{"intermediate_size": 1536, "norm": "rmsnorm", "rope_theta": 10000.0, "extras": ["capped logits"], "init_std_o": 0.00726, "lr_mult_o": 1.05, "beta1": 0.93, "schedule": "wsd", "decay_fraction": 0.638}
MLP neurons of a small language model. Each row is named by its layer, matrix (down: output weights) and neuron, and shows model dimensions 256-383. Each number is 50 + 15 x the weight over its row's rms, rounded and kept within 0 to 99. A neuron's up and down rows have the sign that makes its largest values positive.
After each neuron's rows, "fires before" lists the tokens most often just after its 100 highest values on Wikipedia text that the model never trained on.

L4.down347:53 44 60 68 44 61 44 61 54 58 51 39 28 63 37 35 37 50 38 73 44 35 30 37 47 69 84 86 42 34 09 55 20 38 59 38 58 47 65 55 43 64 47 54 51 51 38 09 74 71 37 31 59 74 74 31 75 53 53 68 35 37 53 62 53 64 59 35 41 72 36 70 38 39 65 50 72 52 70 21 37 49 46 36 69 69 65 25 38 71 54 83 30 44 56 33 66 58 83 32 48 68 55 50 51 86 72 55 43 36 54 57 31 29 61 79 41 69 46 56 38 59 49 29 60 41 42 50
fires before: "=", "|", " Date", " Length"

L7.down910:28 34 46 71 70 19 46 27 56 38 45 58 73 60 22 39 25 42 49 66 50 63 69 67 57 29 37 52 45 56 37 50 47 36 55 54 22 53 78 69 60 59 22 42 69 79 41 50 59 13 51 42 36 50 58 23 61 40 39 53 56 54 46 37 49 26 68 63 41 62 35 56 59 68 38 45 68 38 33 50 45 66 44 51 50 58 29 47 39 35 63 70 45 52 53 49 44 33 64 62 52 48 67 65 55 83 35 39 61 57 81 40 55 40 39 16 46 51 50 37 43 49 31 13 75 36 23 61
fires before: "s", "4", "0", "5", "1"

L7.down925:40 65 71 50 34 49 52 51 50 54 57 76 67 48 66 56 81 43 46 36 32 47 58 67 40 63 69 46 34 54 50 35 53 36 71 38 43 49 42 38 36 67 51 52 35 44 69 47 67 44 43 83 45 51 72 57 36 51 33 89 77 47 15 62 73 40 33 37 51 41 25 48 42 46 46 37 54 65 56 64 54 68 60 35 62 46 36 58 63 40 67 49 40 15 46 37 25 69 52 38 74 43 48 55 47 46 44 60 53 24 61 51 35 74 62 89 39 60 37 26 69 54 65 44 39 46 40 50
fires before: "=", ":", " |", "\n"

L7.down1171:50 67 72 26 42 45 38 82 53 69 44 52 58 40 52 29 60 55 38 48 33 42 53 57 32 49 39 68 35 43 36 27 39 36 62 51 40 47 44 29 47 43 43 50 62 44 34 44 60 48 69 25 44 49 41 33 69 35 55 52 55 40 50 29 66 50 52 23 26 51 59 59 58 44 62 74 46 59 47 39 49 50 39 48 50 55 52 59 56 36 55 38 52 46 45 30 65 62 42 48 43 61 63 43 33 57 34 36 58 51 53 49 37 51 32 99 79 29 62 61 48 45 63 45 30 31 45 53
fires before: "="

L9.down1068:51 40 31 54 59 51 53 30 20 50 48 59 37 65 54 28 37 52 37 56 50 51 77 55 60 32 56 60 64 52 42 49 41 62 56 38 33 79 39 42 47 48 45 62 47 50 67 26 59 21 29 25 30 49 52 65 53 55 51 14 46 61 63 41 55 14 67 23 41 91 51 42 46 47 33 51 35 37 44 43 43 32 78 21 67 45 51 34 40 52 25 33 71 61 44 53 39 26 37 45 48 27 66 44 31 39 58 79 54 46 46 31 54 24 46 99 49 39 70 51 21 54 28 47 68 50 68 67
fires before: "d", "s", "r"

L9.down411:41 25 17 16 13 76 52 60 33 38 43 47 35 58 57 47 34 47 47 25 40 58 35 69 84 17 44 40 37 66 37 44 56 27 47 34 60 45 24 50 57 75 68 42 38 78 47 57 67 60 42 61 55 32 37 41 68 71 47 38 59 65 67 85 63 45 50 37 24 45 49 66 36 38 43 39 50 50 52 39 60 51 62 60 52 49 63 76 43 46 58 20 63 68 31 59 19 62 66 30 42 37 46 52 44 42 19 40 68 57 18 77 46 55 53 54 53 62 42 79 31 36 55 37 68 67 52 63
fires before: "s"

L4.down826:22 63 13 78 43 58 44 48 51 63 60 49 42 71 46 40 48 57 33 54 37 72 42 60 55 53 66 67 50 61 13 70 22 15 45 56 45 52 41 51 43 56 61 35 58 21 41 42 66 50 67 62 66 63 68 66 76 56 58 54 36 31 46 73 53 84 66 44 44 51 69 94 61 51 39 60 09 51 22 52 32 41 57 46 62 30 53 49 31 56 70 34 42 35 49 38 48 67 72 49 64 66 51 74 46 44 44 39 80 44 40 63 25 64 40 35 41 36 48 38 64 56 28 39 44 44 37 42
fires before: "s", "t", "ho"

L9.down1058:48 25 54 46 42 43 55 42 58 58 37 23 48 83 59 29 44 47 45 29 69 53 86 56 48 53 47 75 33 51 56 63 22 14 51 68 59 46 49 44 50 69 34 55 83 74 42 78 66 45 46 24 37 54 39 34 87 61 48 45 49 35 70 63 39 59 55 55 55 55 55 45 67 42 47 29 40 74 42 46 38 58 68 52 62 27 40 31 40 42 40 56 45 54 34 59 46 55 22 59 42 88 48 56 49 82 55 35 32 44 46 67 44 52 34 08 41 49 50 60 45 20 37 49 54 38 50 47
fires before: " by", " in", " to", " as", " on"

L9.down938:32 71 41 51 50 53 42 47 29 43 75 66 57 51 36 48 41 42 57 38 61 56 57 43 51 75 63 62 34 70 49 57 50 76 45 65 28 43 56 47 39 24 65 71 31 54 50 46 77 46 49 48 60 35 80 19 24 45 63 52 61 58 75 32 54 36 32 43 71 53 53 44 35 63 62 36 64 50 44 63 52 67 50 43 57 31 58 53 64 64 48 52 49 28 51 55 15 61 39 36 24 76 53 29 33 52 38 35 40 58 32 56 56 54 57 99 56 25 39 54 57 41 20 48 65 56 42 36
fires before: "\n\n", " He", " The"

L9.down757:53 30 37 72 61 54 34 64 54 42 41 41 61 44 25 54 52 54 17 36 50 43 70 49 45 44 59 20 30 59 47 38 51 56 46 90 48 64 25 44 55 49 35 61 40 70 67 66 38 72 78 43 39 54 56 42 70 45 65 52 47 50 71 67 56 64 63 28 48 47 69 81 57 35 39 15 63 67 50 60 64 39 34 77 50 95 39 46 39 53 54 37 54 34 72 47 39 70 41 59 51 48 60 36 40 68 48 41 56 68 41 31 53 48 53 23 51 76 35 45 65 55 46 53 53 33 56 55
fires before: " to", " by", " in", " at"

L7.down173:44 76 41 55 61 76 67 62 60 53 39 33 46 55 45 20 68 64 48 26 58 51 44 58 51 32 59 44 13 79 48 53 71 47 76 60 28 54 43 58 72 68 47 42 46 54 42 55 38 63 40 46 55 82 61 43 62 53 53 29 71 57 51 78 56 25 75 62 51 35 53 20 40 68 63 48 60 78 46 67 64 54 60 43 45 44 62 43 44 51 32 60 51 46 54 40 55 42 45 65 48 37 19 55 33 39 52 44 69 42 50 45 25 23 73 41 49 38 49 62 55 46 58 51 57 45 59 53
fires before: "=", "l"

L4.down629:62 45 54 50 54 56 49 30 41 48 78 49 68 61 35 69 44 57 57 64 68 31 83 53 51 38 56 44 25 37 36 88 35 27 44 50 46 41 49 55 58 41 33 57 50 38 54 65 62 62 40 59 48 38 33 41 64 56 73 39 54 46 66 47 44 41 57 78 73 24 43 26 60 37 77 40 53 45 53 49 77 28 65 67 57 50 71 57 53 54 60 48 76 59 49 29 50 56 22 47 71 62 62 49 61 67 55 32 47 42 84 49 52 33 46 99 27 49 31 34 70 74 65 35 36 50 38 61
fires before: "="

L2.down752:36 72 43 28 64 62 76 33 53 40 35 57 62 59 54 40 60 48 59 35 33 68 77 32 58 32 39 42 65 54 32 29 59 49 65 36 72 23 78 92 50 53 53 72 50 40 58 43 42 75 44 36 44 57 32 35 59 28 06 65 49 32 57 27 26 46 55 60 28 50 52 63 39 41 54 49 64 45 61 36 44 26 42 71 36 65 28 43 66 45 59 26 35 66 56 34 61 57 50 48 40 19 37 26 64 54 36 60 66 59 66 43 49 46 48 99 29 65 54 75 76 69 46 32 50 46 40 60
fires before: ":", "\n", "W", "s", ")"

L7.down814:34 69 56 56 59 61 48 36 75 71 67 38 61 62 65 35 58 54 72 35 59 71 57 50 29 60 45 69 71 47 61 77 35 36 58 36 62 28 45 47 60 20 71 50 47 47 60 39 49 75 62 47 51 37 43 09 55 56 42 40 43 31 64 47 34 33 68 45 62 30 58 51 38 58 32 50 59 50 57 41 36 37 52 60 65 25 44 32 57 60 48 45 92 65 71 47 42 38 40 59 63 53 55 49 38 76 67 58 43 29 69 56 56 41 55 99 52 40 70 24 64 40 50 54 49 28 53 63
fires before: "="

L2.down513:77 46 36 40 44 64 45 30 28 69 10 73 17 64 52 53 46 40 69 49 48 42 71 56 30 46 66 61 62 66 84 35 32 44 29 63 53 57 50 54 50 56 21 54 67 64 59 70 52 41 43 73 48 48 63 70 31 41 78 74 60 53 64 68 44 16 31 47 55 77 56 53 41 33 38 24 29 47 60 50 55 46 57 72 46 43 40 44 33 70 42 47 13 55 55 37 58 49 53 32 56 66 66 45 61 51 54 51 61 42 52 53 49 45 46 75 66 54 63 40 39 49 55 31 70 46 68 40
fires before: " |", ".", ",", "ire", "it", "ish"

L2.down1176:62 84 44 28 47 43 45 45 52 50 43 44 35 52 41 37 60 39 37 32 41 48 62 48 88 60 45 67 53 50 63 59 43 37 63 84 52 34 31 53 69 32 49 33 38 35 54 38 38 65 26 54 50 35 38 69 68 17 84 33 61 37 61 45 48 61 59 74 42 47 33 47 38 63 50 66 17 24 14 28 46 27 24 52 57 30 52 58 60 60 61 47 39 51 64 64 59 55 58 31 37 54 43 56 57 31 43 29 46 35 63 54 19 50 55 99 58 54 57 54 47 42 51 66 63 38 57 33
fires before: " |", ";", "ulu", "–"

L7.down1527:63 21 75 32 42 53 72 49 23 47 33 54 63 31 51 51 48 59 41 59 38 50 44 57 76 51 53 41 41 10 39 46 59 46 62 50 41 24 28 52 57 47 41 47 27 47 57 68 64 04 53 43 62 21 69 77 46 51 59 15 29 31 64 65 49 51 60 21 52 73 65 70 35 59 47 40 47 47 47 34 73 72 40 48 44 65 44 48 53 47 60 64 46 41 57 49 45 57 62 44 56 85 55 52 42 17 47 40 61 39 58 36 49 67 49 42 57 49 34 21 45 65 24 57 40 68 21 50
fires before: "y", "s", "on", "al", " of", "ona"

L7.down527:24 78 57 50 61 23 52 83 11 66 59 53 49 35 37 55 67 59 74 43 66 62 50 70 46 51 27 57 37 54 38 33 13 65 59 35 50 66 33 63 53 71 36 59 51 51 60 60 32 32 50 52 67 44 60 81 39 51 43 34 32 26 40 51 24 48 43 24 43 46 37 49 64 37 74 45 62 49 53 78 59 44 34 39 69 60 47 47 75 64 65 16 36 56 32 55 79 58 75 65 32 38 71 81 56 57 46 28 63 33 61 26 56 71 58 00 41 37 25 74 44 34 69 39 44 47 43 47
fires before: ":", " |", "|", "s"

L9.down296:50 65 74 48 66 56 44 45 55 61 45 47 72 58 40 54 28 44 60 41 46 63 44 64 35 40 33 61 53 28 59 44 56 36 46 67 74 78 57 52 71 40 58 67 20 44 59 58 33 79 23 55 31 39 52 60 51 71 41 52 52 43 52 37 52 37 57 20 62 80 66 44 44 57 40 55 31 52 28 60 46 55 77 64 61 49 61 53 42 08 78 32 51 38 52 45 58 53 37 21 68 42 43 25 44 75 46 46 75 40 45 38 62 23 58 53 47 63 47 45 46 54 76 53 57 69 69 61
fires before: "-"

L9.down54:39 53 41 65 78 56 31 52 37 33 16 63 46 81 61 43 55 00 41 47 57 52 69 62 48 63 68 33 33 51 28 70 53 42 50 61 67 53 69 51 23 47 62 79 51 62 64 54 68 59 74 45 41 95 21 75 56 53 47 60 67 50 24 67 43 53 20 61 29 49 30 68 65 56 57 38 46 67 45 57 44 66 63 22 58 57 49 65 57 36 58 55 42 31 42 37 25 59 66 28 56 58 38 53 45 55 34 68 48 55 62 46 67 65 53 43 84 36 40 50 63 41 22 42 48 54 35 59
fires before: "s"

L9.down801:75 69 66 46 62 76 54 58 49 55 18 49 44 43 50 41 34 50 39 56 32 68 22 73 62 55 41 35 53 87 67 43 36 47 34 43 57 55 59 50 29 66 64 50 63 62 49 66 86 51 72 40 58 42 50 56 40 67 46 45 57 60 23 28 61 44 75 59 41 54 77 66 38 87 52 69 79 44 40 31 40 39 74 79 50 61 69 76 49 25 62 34 51 45 58 19 77 71 68 46 33 55 41 23 38 34 34 43 54 50 39 27 63 33 60 99 33 36 50 53 44 60 28 64 66 53 44 46
fires before: "-"

L9.down370:59 86 34 47 73 66 55 41 49 24 53 61 65 23 63 53 53 54 18 66 50 52 37 32 52 62 37 33 57 45 48 47 75 55 41 17 09 50 40 53 24 39 72 52 32 43 30 28 51 50 57 36 48 37 75 56 48 45 56 49 49 85 42 46 68 70 51 48 46 58 59 54 65 38 44 47 54 31 66 51 53 61 55 34 35 33 63 69 63 55 52 53 63 34 74 41 46 64 74 68 34 52 67 73 44 43 50 59 52 58 48 27 50 41 40 40 36 64 66 63 69 82 70 53 65 62 55 87
fires before: "\n\n"

L7.down854:43 39 62 67 36 41 44 55 32 57 55 63 52 19 41 22 40 40 44 39 39 65 71 49 63 61 44 54 28 13 70 55 47 50 48 54 33 86 56 57 49 48 41 64 40 66 39 34 45 52 61 57 24 49 50 47 48 51 51 69 34 53 61 52 43 51 73 61 55 54 63 34 66 40 44 70 33 73 64 43 58 42 29 47 58 56 72 45 64 59 39 37 38 47 48 40 55 51 46 41 40 20 39 63 44 60 48 40 52 40 61 30 27 45 45 99 40 70 53 70 45 88 49 31 57 53 58 58
fires before: "="

L9.down663:31 75 62 51 33 33 37 76 43 56 43 40 22 51 60 53 15 42 56 48 69 68 71 59 37 79 50 40 74 30 36 38 46 35 51 68 24 42 47 41 48 70 43 32 67 79 56 44 45 38 60 40 49 34 41 50 33 57 38 50 31 53 77 22 46 26 65 59 40 76 64 62 46 78 67 65 31 60 53 32 18 31 52 46 49 72 43 52 29 08 38 73 33 29 38 51 57 50 57 33 45 44 57 32 53 62 60 56 51 80 53 72 60 37 50 99 32 78 55 63 43 49 46 46 59 57 30 61
fires before: ",", ".", " in", " (", ")"

L9.down679:42 65 69 45 61 61 58 64 39 47 65 58 55 64 43 60 24 47 38 55 57 74 48 17 38 41 51 53 45 60 26 35 44 54 58 75 58 63 15 58 87 23 37 62 57 31 59 72 34 48 06 40 77 45 60 71 46 70 63 66 41 69 60 58 47 60 58 63 36 39 64 62 63 22 34 59 72 26 48 38 45 55 07 44 45 67 67 70 47 71 39 13 59 53 19 35 49 35 28 51 36 67 36 48 29 35 55 31 46 57 46 44 48 63 41 73 52 46 61 55 31 61 53 50 80 50 31 77
fires before: " of", ".", " |"

L9.down299:52 65 43 57 65 55 33 70 14 64 59 30 51 61 65 52 61 73 60 31 44 15 56 41 42 13 49 46 30 45 46 66 52 37 41 38 67 30 55 71 56 15 58 49 53 45 48 44 46 44 62 62 55 51 37 80 79 39 33 42 62 26 36 34 40 05 44 36 55 65 65 81 32 48 50 58 45 39 49 53 51 42 55 52 70 49 51 50 60 61 49 34 58 54 48 79 61 38 37 38 53 57 52 52 46 26 62 40 48 51 56 77 58 44 60 99 45 33 61 44 30 63 59 44 44 37 23 52
fires before: "s"

L9.down138:38 34 57 57 52 40 58 49 47 60 64 40 50 59 55 63 71 35 58 51 42 42 52 57 36 43 49 49 42 66 32 51 52 50 81 28 25 45 42 48 49 51 72 53 42 45 40 36 76 47 35 75 36 62 61 37 38 45 75 42 62 52 49 39 49 32 28 42 70 34 41 29 52 43 57 42 66 51 31 42 45 30 54 56 66 53 30 67 51 29 61 35 85 56 65 57 73 61 44 46 63 61 53 26 66 49 32 36 44 60 37 71 35 50 00 82 60 61 45 67 61 52 49 36 29 54 33 54
fires before: "\n", " =", "-", " and", "="

L9.down1521:61 66 65 76 30 49 41 37 39 51 48 52 54 62 36 44 69 46 40 31 65 65 82 50 39 36 42 46 42 58 40 66 36 35 33 53 25 53 49 47 56 44 69 32 55 61 34 53 35 23 58 25 42 52 27 36 29 51 68 65 48 53 65 44 60 56 63 43 57 58 55 57 40 70 37 21 42 56 55 64 56 51 37 62 31 44 18 27 55 39 40 08 26 44 64 41 49 46 46 39 46 78 38 48 25 65 33 49 66 31 58 45 73 63 48 99 61 63 48 48 51 31 33 51 33 36 47 62
fires before: "\n\n", " He", "\"", "\n", " The"

L9.down293:32 67 65 50 44 56 46 66 56 37 56 33 31 37 37 37 38 62 45 35 74 39 54 62 32 47 38 39 46 22 40 80 25 40 70 75 65 17 28 46 52 70 54 60 64 45 33 64 38 55 33 58 39 67 42 70 33 83 57 61 39 74 62 35 32 64 47 43 58 49 69 43 36 52 42 42 41 67 55 55 54 43 44 25 54 83 45 24 29 46 53 37 38 38 63 50 56 61 40 58 49 52 55 49 69 65 64 34 44 26 67 52 65 51 35 99 58 25 22 47 40 29 54 59 48 37 30 58
fires before: ",", ".", " and"

L2.down126:57 39 52 36 54 31 46 39 56 43 60 23 53 72 34 55 62 68 34 48 42 59 46 54 58 65 70 56 25 75 46 50 53 30 18 10 80 22 58 38 42 79 37 41 46 52 63 63 34 27 58 50 49 58 51 67 44 44 59 65 42 44 43 75 49 54 42 57 48 41 54 32 99 69 22 40 71 44 51 50 74 59 35 62 56 23 78 59 49 09 49 32 63 69 66 41 66 51 54 47 33 53 29 50 38 41 27 48 46 57 69 45 42 62 47 49 36 72 40 37 56 33 57 46 42 59 99 65
fires before: "  ", "\n", " 2", "\n\n"

L9.down1127:41 83 47 34 71 61 35 69 51 49 45 59 53 58 28 41 17 40 37 60 72 41 52 35 50 24 29 41 72 52 37 30 50 77 60 66 47 51 51 46 46 55 32 26 66 43 65 62 09 46 63 41 53 70 36 50 63 52 55 50 46 47 30 64 64 47 40 34 65 43 38 29 48 74 68 22 39 26 86 45 40 55 39 52 67 45 48 62 59 30 55 68 26 59 52 39 83 65 43 65 68 41 67 46 58 60 48 53 54 49 40 66 38 68 49 56 44 28 46 61 50 62 81 53 45 65 40 65
fires before: "=", "\n\n", " •"

L7.down220:60 59 42 45 48 47 63 54 82 41 41 41 51 70 82 51 49 42 44 39 52 52 50 40 25 15 50 43 57 63 48 49 29 53 39 61 39 59 46 68 53 45 56 59 38 38 53 46 36 75 69 39 56 43 28 49 44 47 54 39 15 75 38 69 55 44 44 32 62 33 56 48 88 38 53 40 39 55 59 53 54 64 70 70 48 42 58 47 59 65 52 35 54 80 59 20 49 37 50 47 61 40 68 88 31 15 56 36 49 28 45 57 42 42 45 99 49 53 61 73 45 42 43 48 24 39 73 63
fires before: "="

L9.down669:62 72 71 75 37 74 73 52 32 49 55 69 46 41 44 35 33 66 50 30 92 66 38 84 75 40 61 52 58 43 48 81 39 50 81 65 53 60 49 74 44 00 46 38 41 57 54 49 65 54 17 15 17 48 53 76 16 34 46 51 50 31 22 62 30 36 40 31 46 45 42 44 32 30 34 67 64 59 30 55 50 80 83 46 38 50 46 63 65 33 64 30 59 44 39 37 53 59 47 38 22 25 35 49 68 71 58 33 33 31 46 50 42 33 51 70 57 43 67 40 39 19 72 66 36 58 71 44
fires before: "-"

L9.down104:60 70 34 23 37 51 49 57 33 54 50 26 68 34 31 33 36 34 38 57 39 47 14 58 48 37 66 66 40 60 39 20 67 57 60 16 58 53 32 54 83 69 44 60 51 30 33 85 40 34 64 44 54 54 95 42 66 72 24 51 37 45 57 42 65 32 59 49 66 75 48 43 46 31 72 59 62 79 68 48 38 53 55 60 65 19 30 16 34 46 71 91 31 45 22 38 49 45 53 53 36 66 53 46 31 54 46 35 17 14 58 70 49 67 38 20 22 59 13 61 37 75 46 79 27 66 55 42
fires before: "\n\n", "=", " Party"

L9.down413:98 40 77 79 46 53 28 75 43 29 57 59 35 53 33 32 57 60 40 41 58 48 73 50 58 66 52 28 69 74 36 62 33 51 10 43 45 59 30 62 70 46 65 64 78 48 52 39 84 64 44 47 60 57 46 43 63 64 48 61 48 62 64 42 53 57 28 59 46 74 62 74 34 82 28 60 61 57 34 44 40 79 65 43 50 53 58 51 57 66 64 68 64 32 55 59 46 61 34 61 44 70 63 24 24 58 42 63 61 31 64 17 66 73 56 99 23 41 55 37 70 47 71 35 42 35 46 50
fires before: "-", "=", "|", "The", "In"

L7.down533:47 48 49 41 47 33 48 37 23 41 35 39 30 43 48 69 65 66 30 76 38 65 35 50 54 29 55 71 64 20 43 38 65 44 52 45 55 40 75 38 49 37 26 49 37 62 37 47 49 60 60 76 41 45 46 66 55 52 27 57 62 40 35 51 23 29 54 70 41 41 54 42 66 43 64 65 45 19 38 50 39 45 52 69 71 49 31 39 36 40 57 39 25 70 33 47 69 51 41 57 46 51 34 71 63 49 36 54 49 38 57 33 36 21 39 99 35 47 44 47 54 58 35 57 75 57 71 50
fires before: "="

L7.down700:58 73 45 57 46 52 40 54 58 23 50 47 57 50 44 35 38 35 52 36 51 50 62 58 33 60 58 56 47 54 46 40 63 48 40 46 39 46 65 85 77 43 35 43 28 42 38 63 47 39 66 45 72 62 52 66 68 33 77 41 30 39 39 34 46 49 33 67 54 55 53 44 63 78 61 58 64 66 42 64 56 37 71 38 44 26 62 36 54 48 34 61 57 50 27 33 51 46 90 68 52 55 62 49 54 49 76 49 49 39 53 50 54 67 53 99 36 47 47 58 31 62 56 42 67 71 45 47
fires before: "="

L9.down273:68 52 23 47 22 57 62 66 65 44 55 42 65 51 43 35 54 42 42 33 43 69 50 55 37 31 05 50 44 58 57 43 33 55 42 71 59 35 66 55 38 62 24 52 45 44 27 41 64 55 37 50 80 60 56 51 23 46 59 91 61 48 59 41 52 61 99 34 53 77 63 40 47 43 42 67 55 53 27 56 59 73 59 62 70 84 34 53 44 24 75 55 64 48 60 43 46 60 54 61 55 36 36 38 53 76 47 37 30 56 64 49 41 48 56 99 45 37 56 75 43 25 28 47 37 80 43 59
fires before: "0", "s", "1", "2", "."

L9.down438:55 26 65 53 49 31 52 35 34 47 36 55 69 42 61 45 60 47 44 67 45 79 49 67 30 48 37 24 20 44 50 53 66 52 48 47 56 60 58 35 53 45 53 35 22 39 21 44 54 49 45 34 68 39 64 51 87 77 46 43 55 46 54 57 86 65 58 57 59 63 71 28 72 46 50 37 46 38 28 62 52 48 50 12 00 58 37 36 58 30 55 67 40 32 82 48 55 50 36 63 34 69 68 29 48 45 60 14 38 73 44 41 40 47 99 64 42 48 52 76 54 49 34 42 52 64 66 49
fires before: "0", "6", "5", " 0", "3", "1"

L9.down874:20 52 41 66 41 62 51 49 51 77 33 61 71 75 65 56 19 39 55 50 42 82 83 58 44 50 39 26 42 57 45 59 52 25 55 46 57 64 61 55 27 75 50 57 81 45 38 32 68 54 35 47 42 77 58 43 35 58 42 22 30 52 64 43 51 76 26 55 54 61 65 29 66 63 58 28 52 67 26 67 79 40 68 40 62 57 68 24 59 56 46 36 34 34 62 26 79 52 46 54 57 53 59 18 25 47 31 39 44 60 55 56 59 64 52 54 53 46 52 64 74 58 46 74 28 51 45 44
fires before: " in", " on", " at", " with", " to", "ing"

L9.down342:58 28 62 47 63 59 49 48 41 08 38 46 52 13 14 72 55 50 38 58 42 34 37 39 47 48 61 46 81 44 44 64 56 54 55 23 43 32 32 61 68 84 48 40 34 33 52 32 60 75 50 64 42 36 37 62 25 40 52 50 28 45 41 63 55 60 49 61 21 72 56 45 16 68 33 64 58 41 46 44 70 68 54 45 67 36 57 54 40 46 46 50 57 59 82 47 60 49 86 53 49 53 44 48 40 72 61 48 69 28 45 36 42 41 31 57 42 48 35 55 54 51 45 61 75 69 58 47
fires before: "\n", "  ", "ust", "\n\n"

L9.down113:25 63 73 41 41 68 65 35 61 45 34 43 71 48 39 62 52 71 37 30 51 50 38 65 52 59 67 69 53 49 57 46 44 32 86 57 46 29 47 57 24 34 41 41 59 41 46 42 59 43 72 38 37 31 62 43 45 46 51 54 61 39 38 53 63 75 55 64 46 54 45 73 60 54 43 74 58 51 56 21 41 77 58 66 71 44 20 68 53 41 50 40 27 38 41 50 60 35 67 64 47 45 45 42 62 53 69 64 50 30 31 48 37 51 61 99 63 37 35 53 29 76 60 63 40 57 72 59
fires before: "\n\n", " The", " It"

L7.down474:52 54 58 60 61 56 43 52 40 49 53 48 66 57 39 46 48 51 51 53 53 49 49 56 36 50 54 40 37 50 57 70 40 44 41 66 51 49 53 51 58 55 61 46 41 50 53 55 45 36 43 41 49 46 45 60 51 60 51 42 45 60 42 43 51 61 56 57 67 58 52 43 39 55 39 50 35 60 49 52 38 68 53 52 44 43 52 48 56 62 58 72 46 48 52 54 30 43 41 55 52 46 38 48 50 58 51 56 53 37 55 52 55 50 45 99 45 55 52 59 58 51 57 53 54 56 38 53
fires before: "="

L7.down650:54 60 53 32 49 55 43 48 39 69 58 49 30 39 76 76 71 62 52 29 55 43 53 52 56 26 66 32 38 19 54 59 39 57 53 47 35 61 36 47 32 54 56 28 67 32 54 41 63 81 29 58 23 74 14 60 65 55 58 79 28 58 74 44 40 64 25 45 36 57 37 65 57 43 55 53 55 65 54 50 52 69 74 40 52 46 51 48 22 48 51 53 34 55 49 47 43 90 44 47 27 52 68 47 44 64 65 62 50 63 38 70 38 60 55 23 49 57 51 93 64 53 51 66 53 44 51 59
fires before: "\n\n", "\n", "=", "-", " of", " ="

L9.down762:51 53 30 32 55 41 27 66 59 23 41 60 56 32 61 34 40 50 25 51 59 18 56 60 48 12 56 32 56 87 57 28 54 45 64 27 78 52 62 35 38 67 53 48 37 55 54 20 80 48 29 57 57 38 48 51 46 35 69 65 51 40 54 38 27 38 17 26 60 15 47 74 43 49 69 31 45 82 48 36 53 71 63 59 47 59 73 40 54 67 57 32 27 68 47 29 65 57 33 39 39 64 35 42 65 58 67 18 57 49 74 47 40 41 41 00 40 44 42 27 56 53 46 33 32 55 72 52
fires before: ")", " 0", " 3", " 1", " 2", "\n\n"

L7.down52:37 49 59 58 47 40 48 57 56 66 26 56 37 52 33 39 37 73 38 49 56 34 58 55 65 36 47 69 54 49 54 49 43 61 59 45 53 67 59 66 67 26 45 44 42 64 59 45 33 36 51 44 45 63 55 53 31 58 68 37 54 41 47 85 23 35 54 23 57 42 35 44 51 46 58 59 64 39 52 57 25 43 55 53 66 59 30 45 34 44 34 61 41 34 53 55 51 38 81 58 38 42 43 54 75 49 33 59 54 78 57 54 53 56 78 99 44 47 68 51 50 57 54 42 48 73 32 42
fires before: "="

L4.down444:50 69 83 70 66 61 45 71 53 35 50 49 47 68 73 58 31 57 28 37 45 77 38 63 54 42 46 51 58 39 40 35 55 56 44 49 41 56 69 42 50 60 68 26 59 45 71 61 32 48 51 39 45 38 67 61 74 52 34 47 25 86 47 58 54 27 68 60 44 68 65 53 65 44 56 48 62 67 57 54 49 57 64 14 41 48 44 57 52 39 54 56 38 47 95 74 38 37 38 42 32 37 56 44 46 46 47 34 42 54 44 72 45 61 50 26 71 75 40 49 37 57 44 31 32 60 28 54
fires before: " a", " is", " an", "\n\n"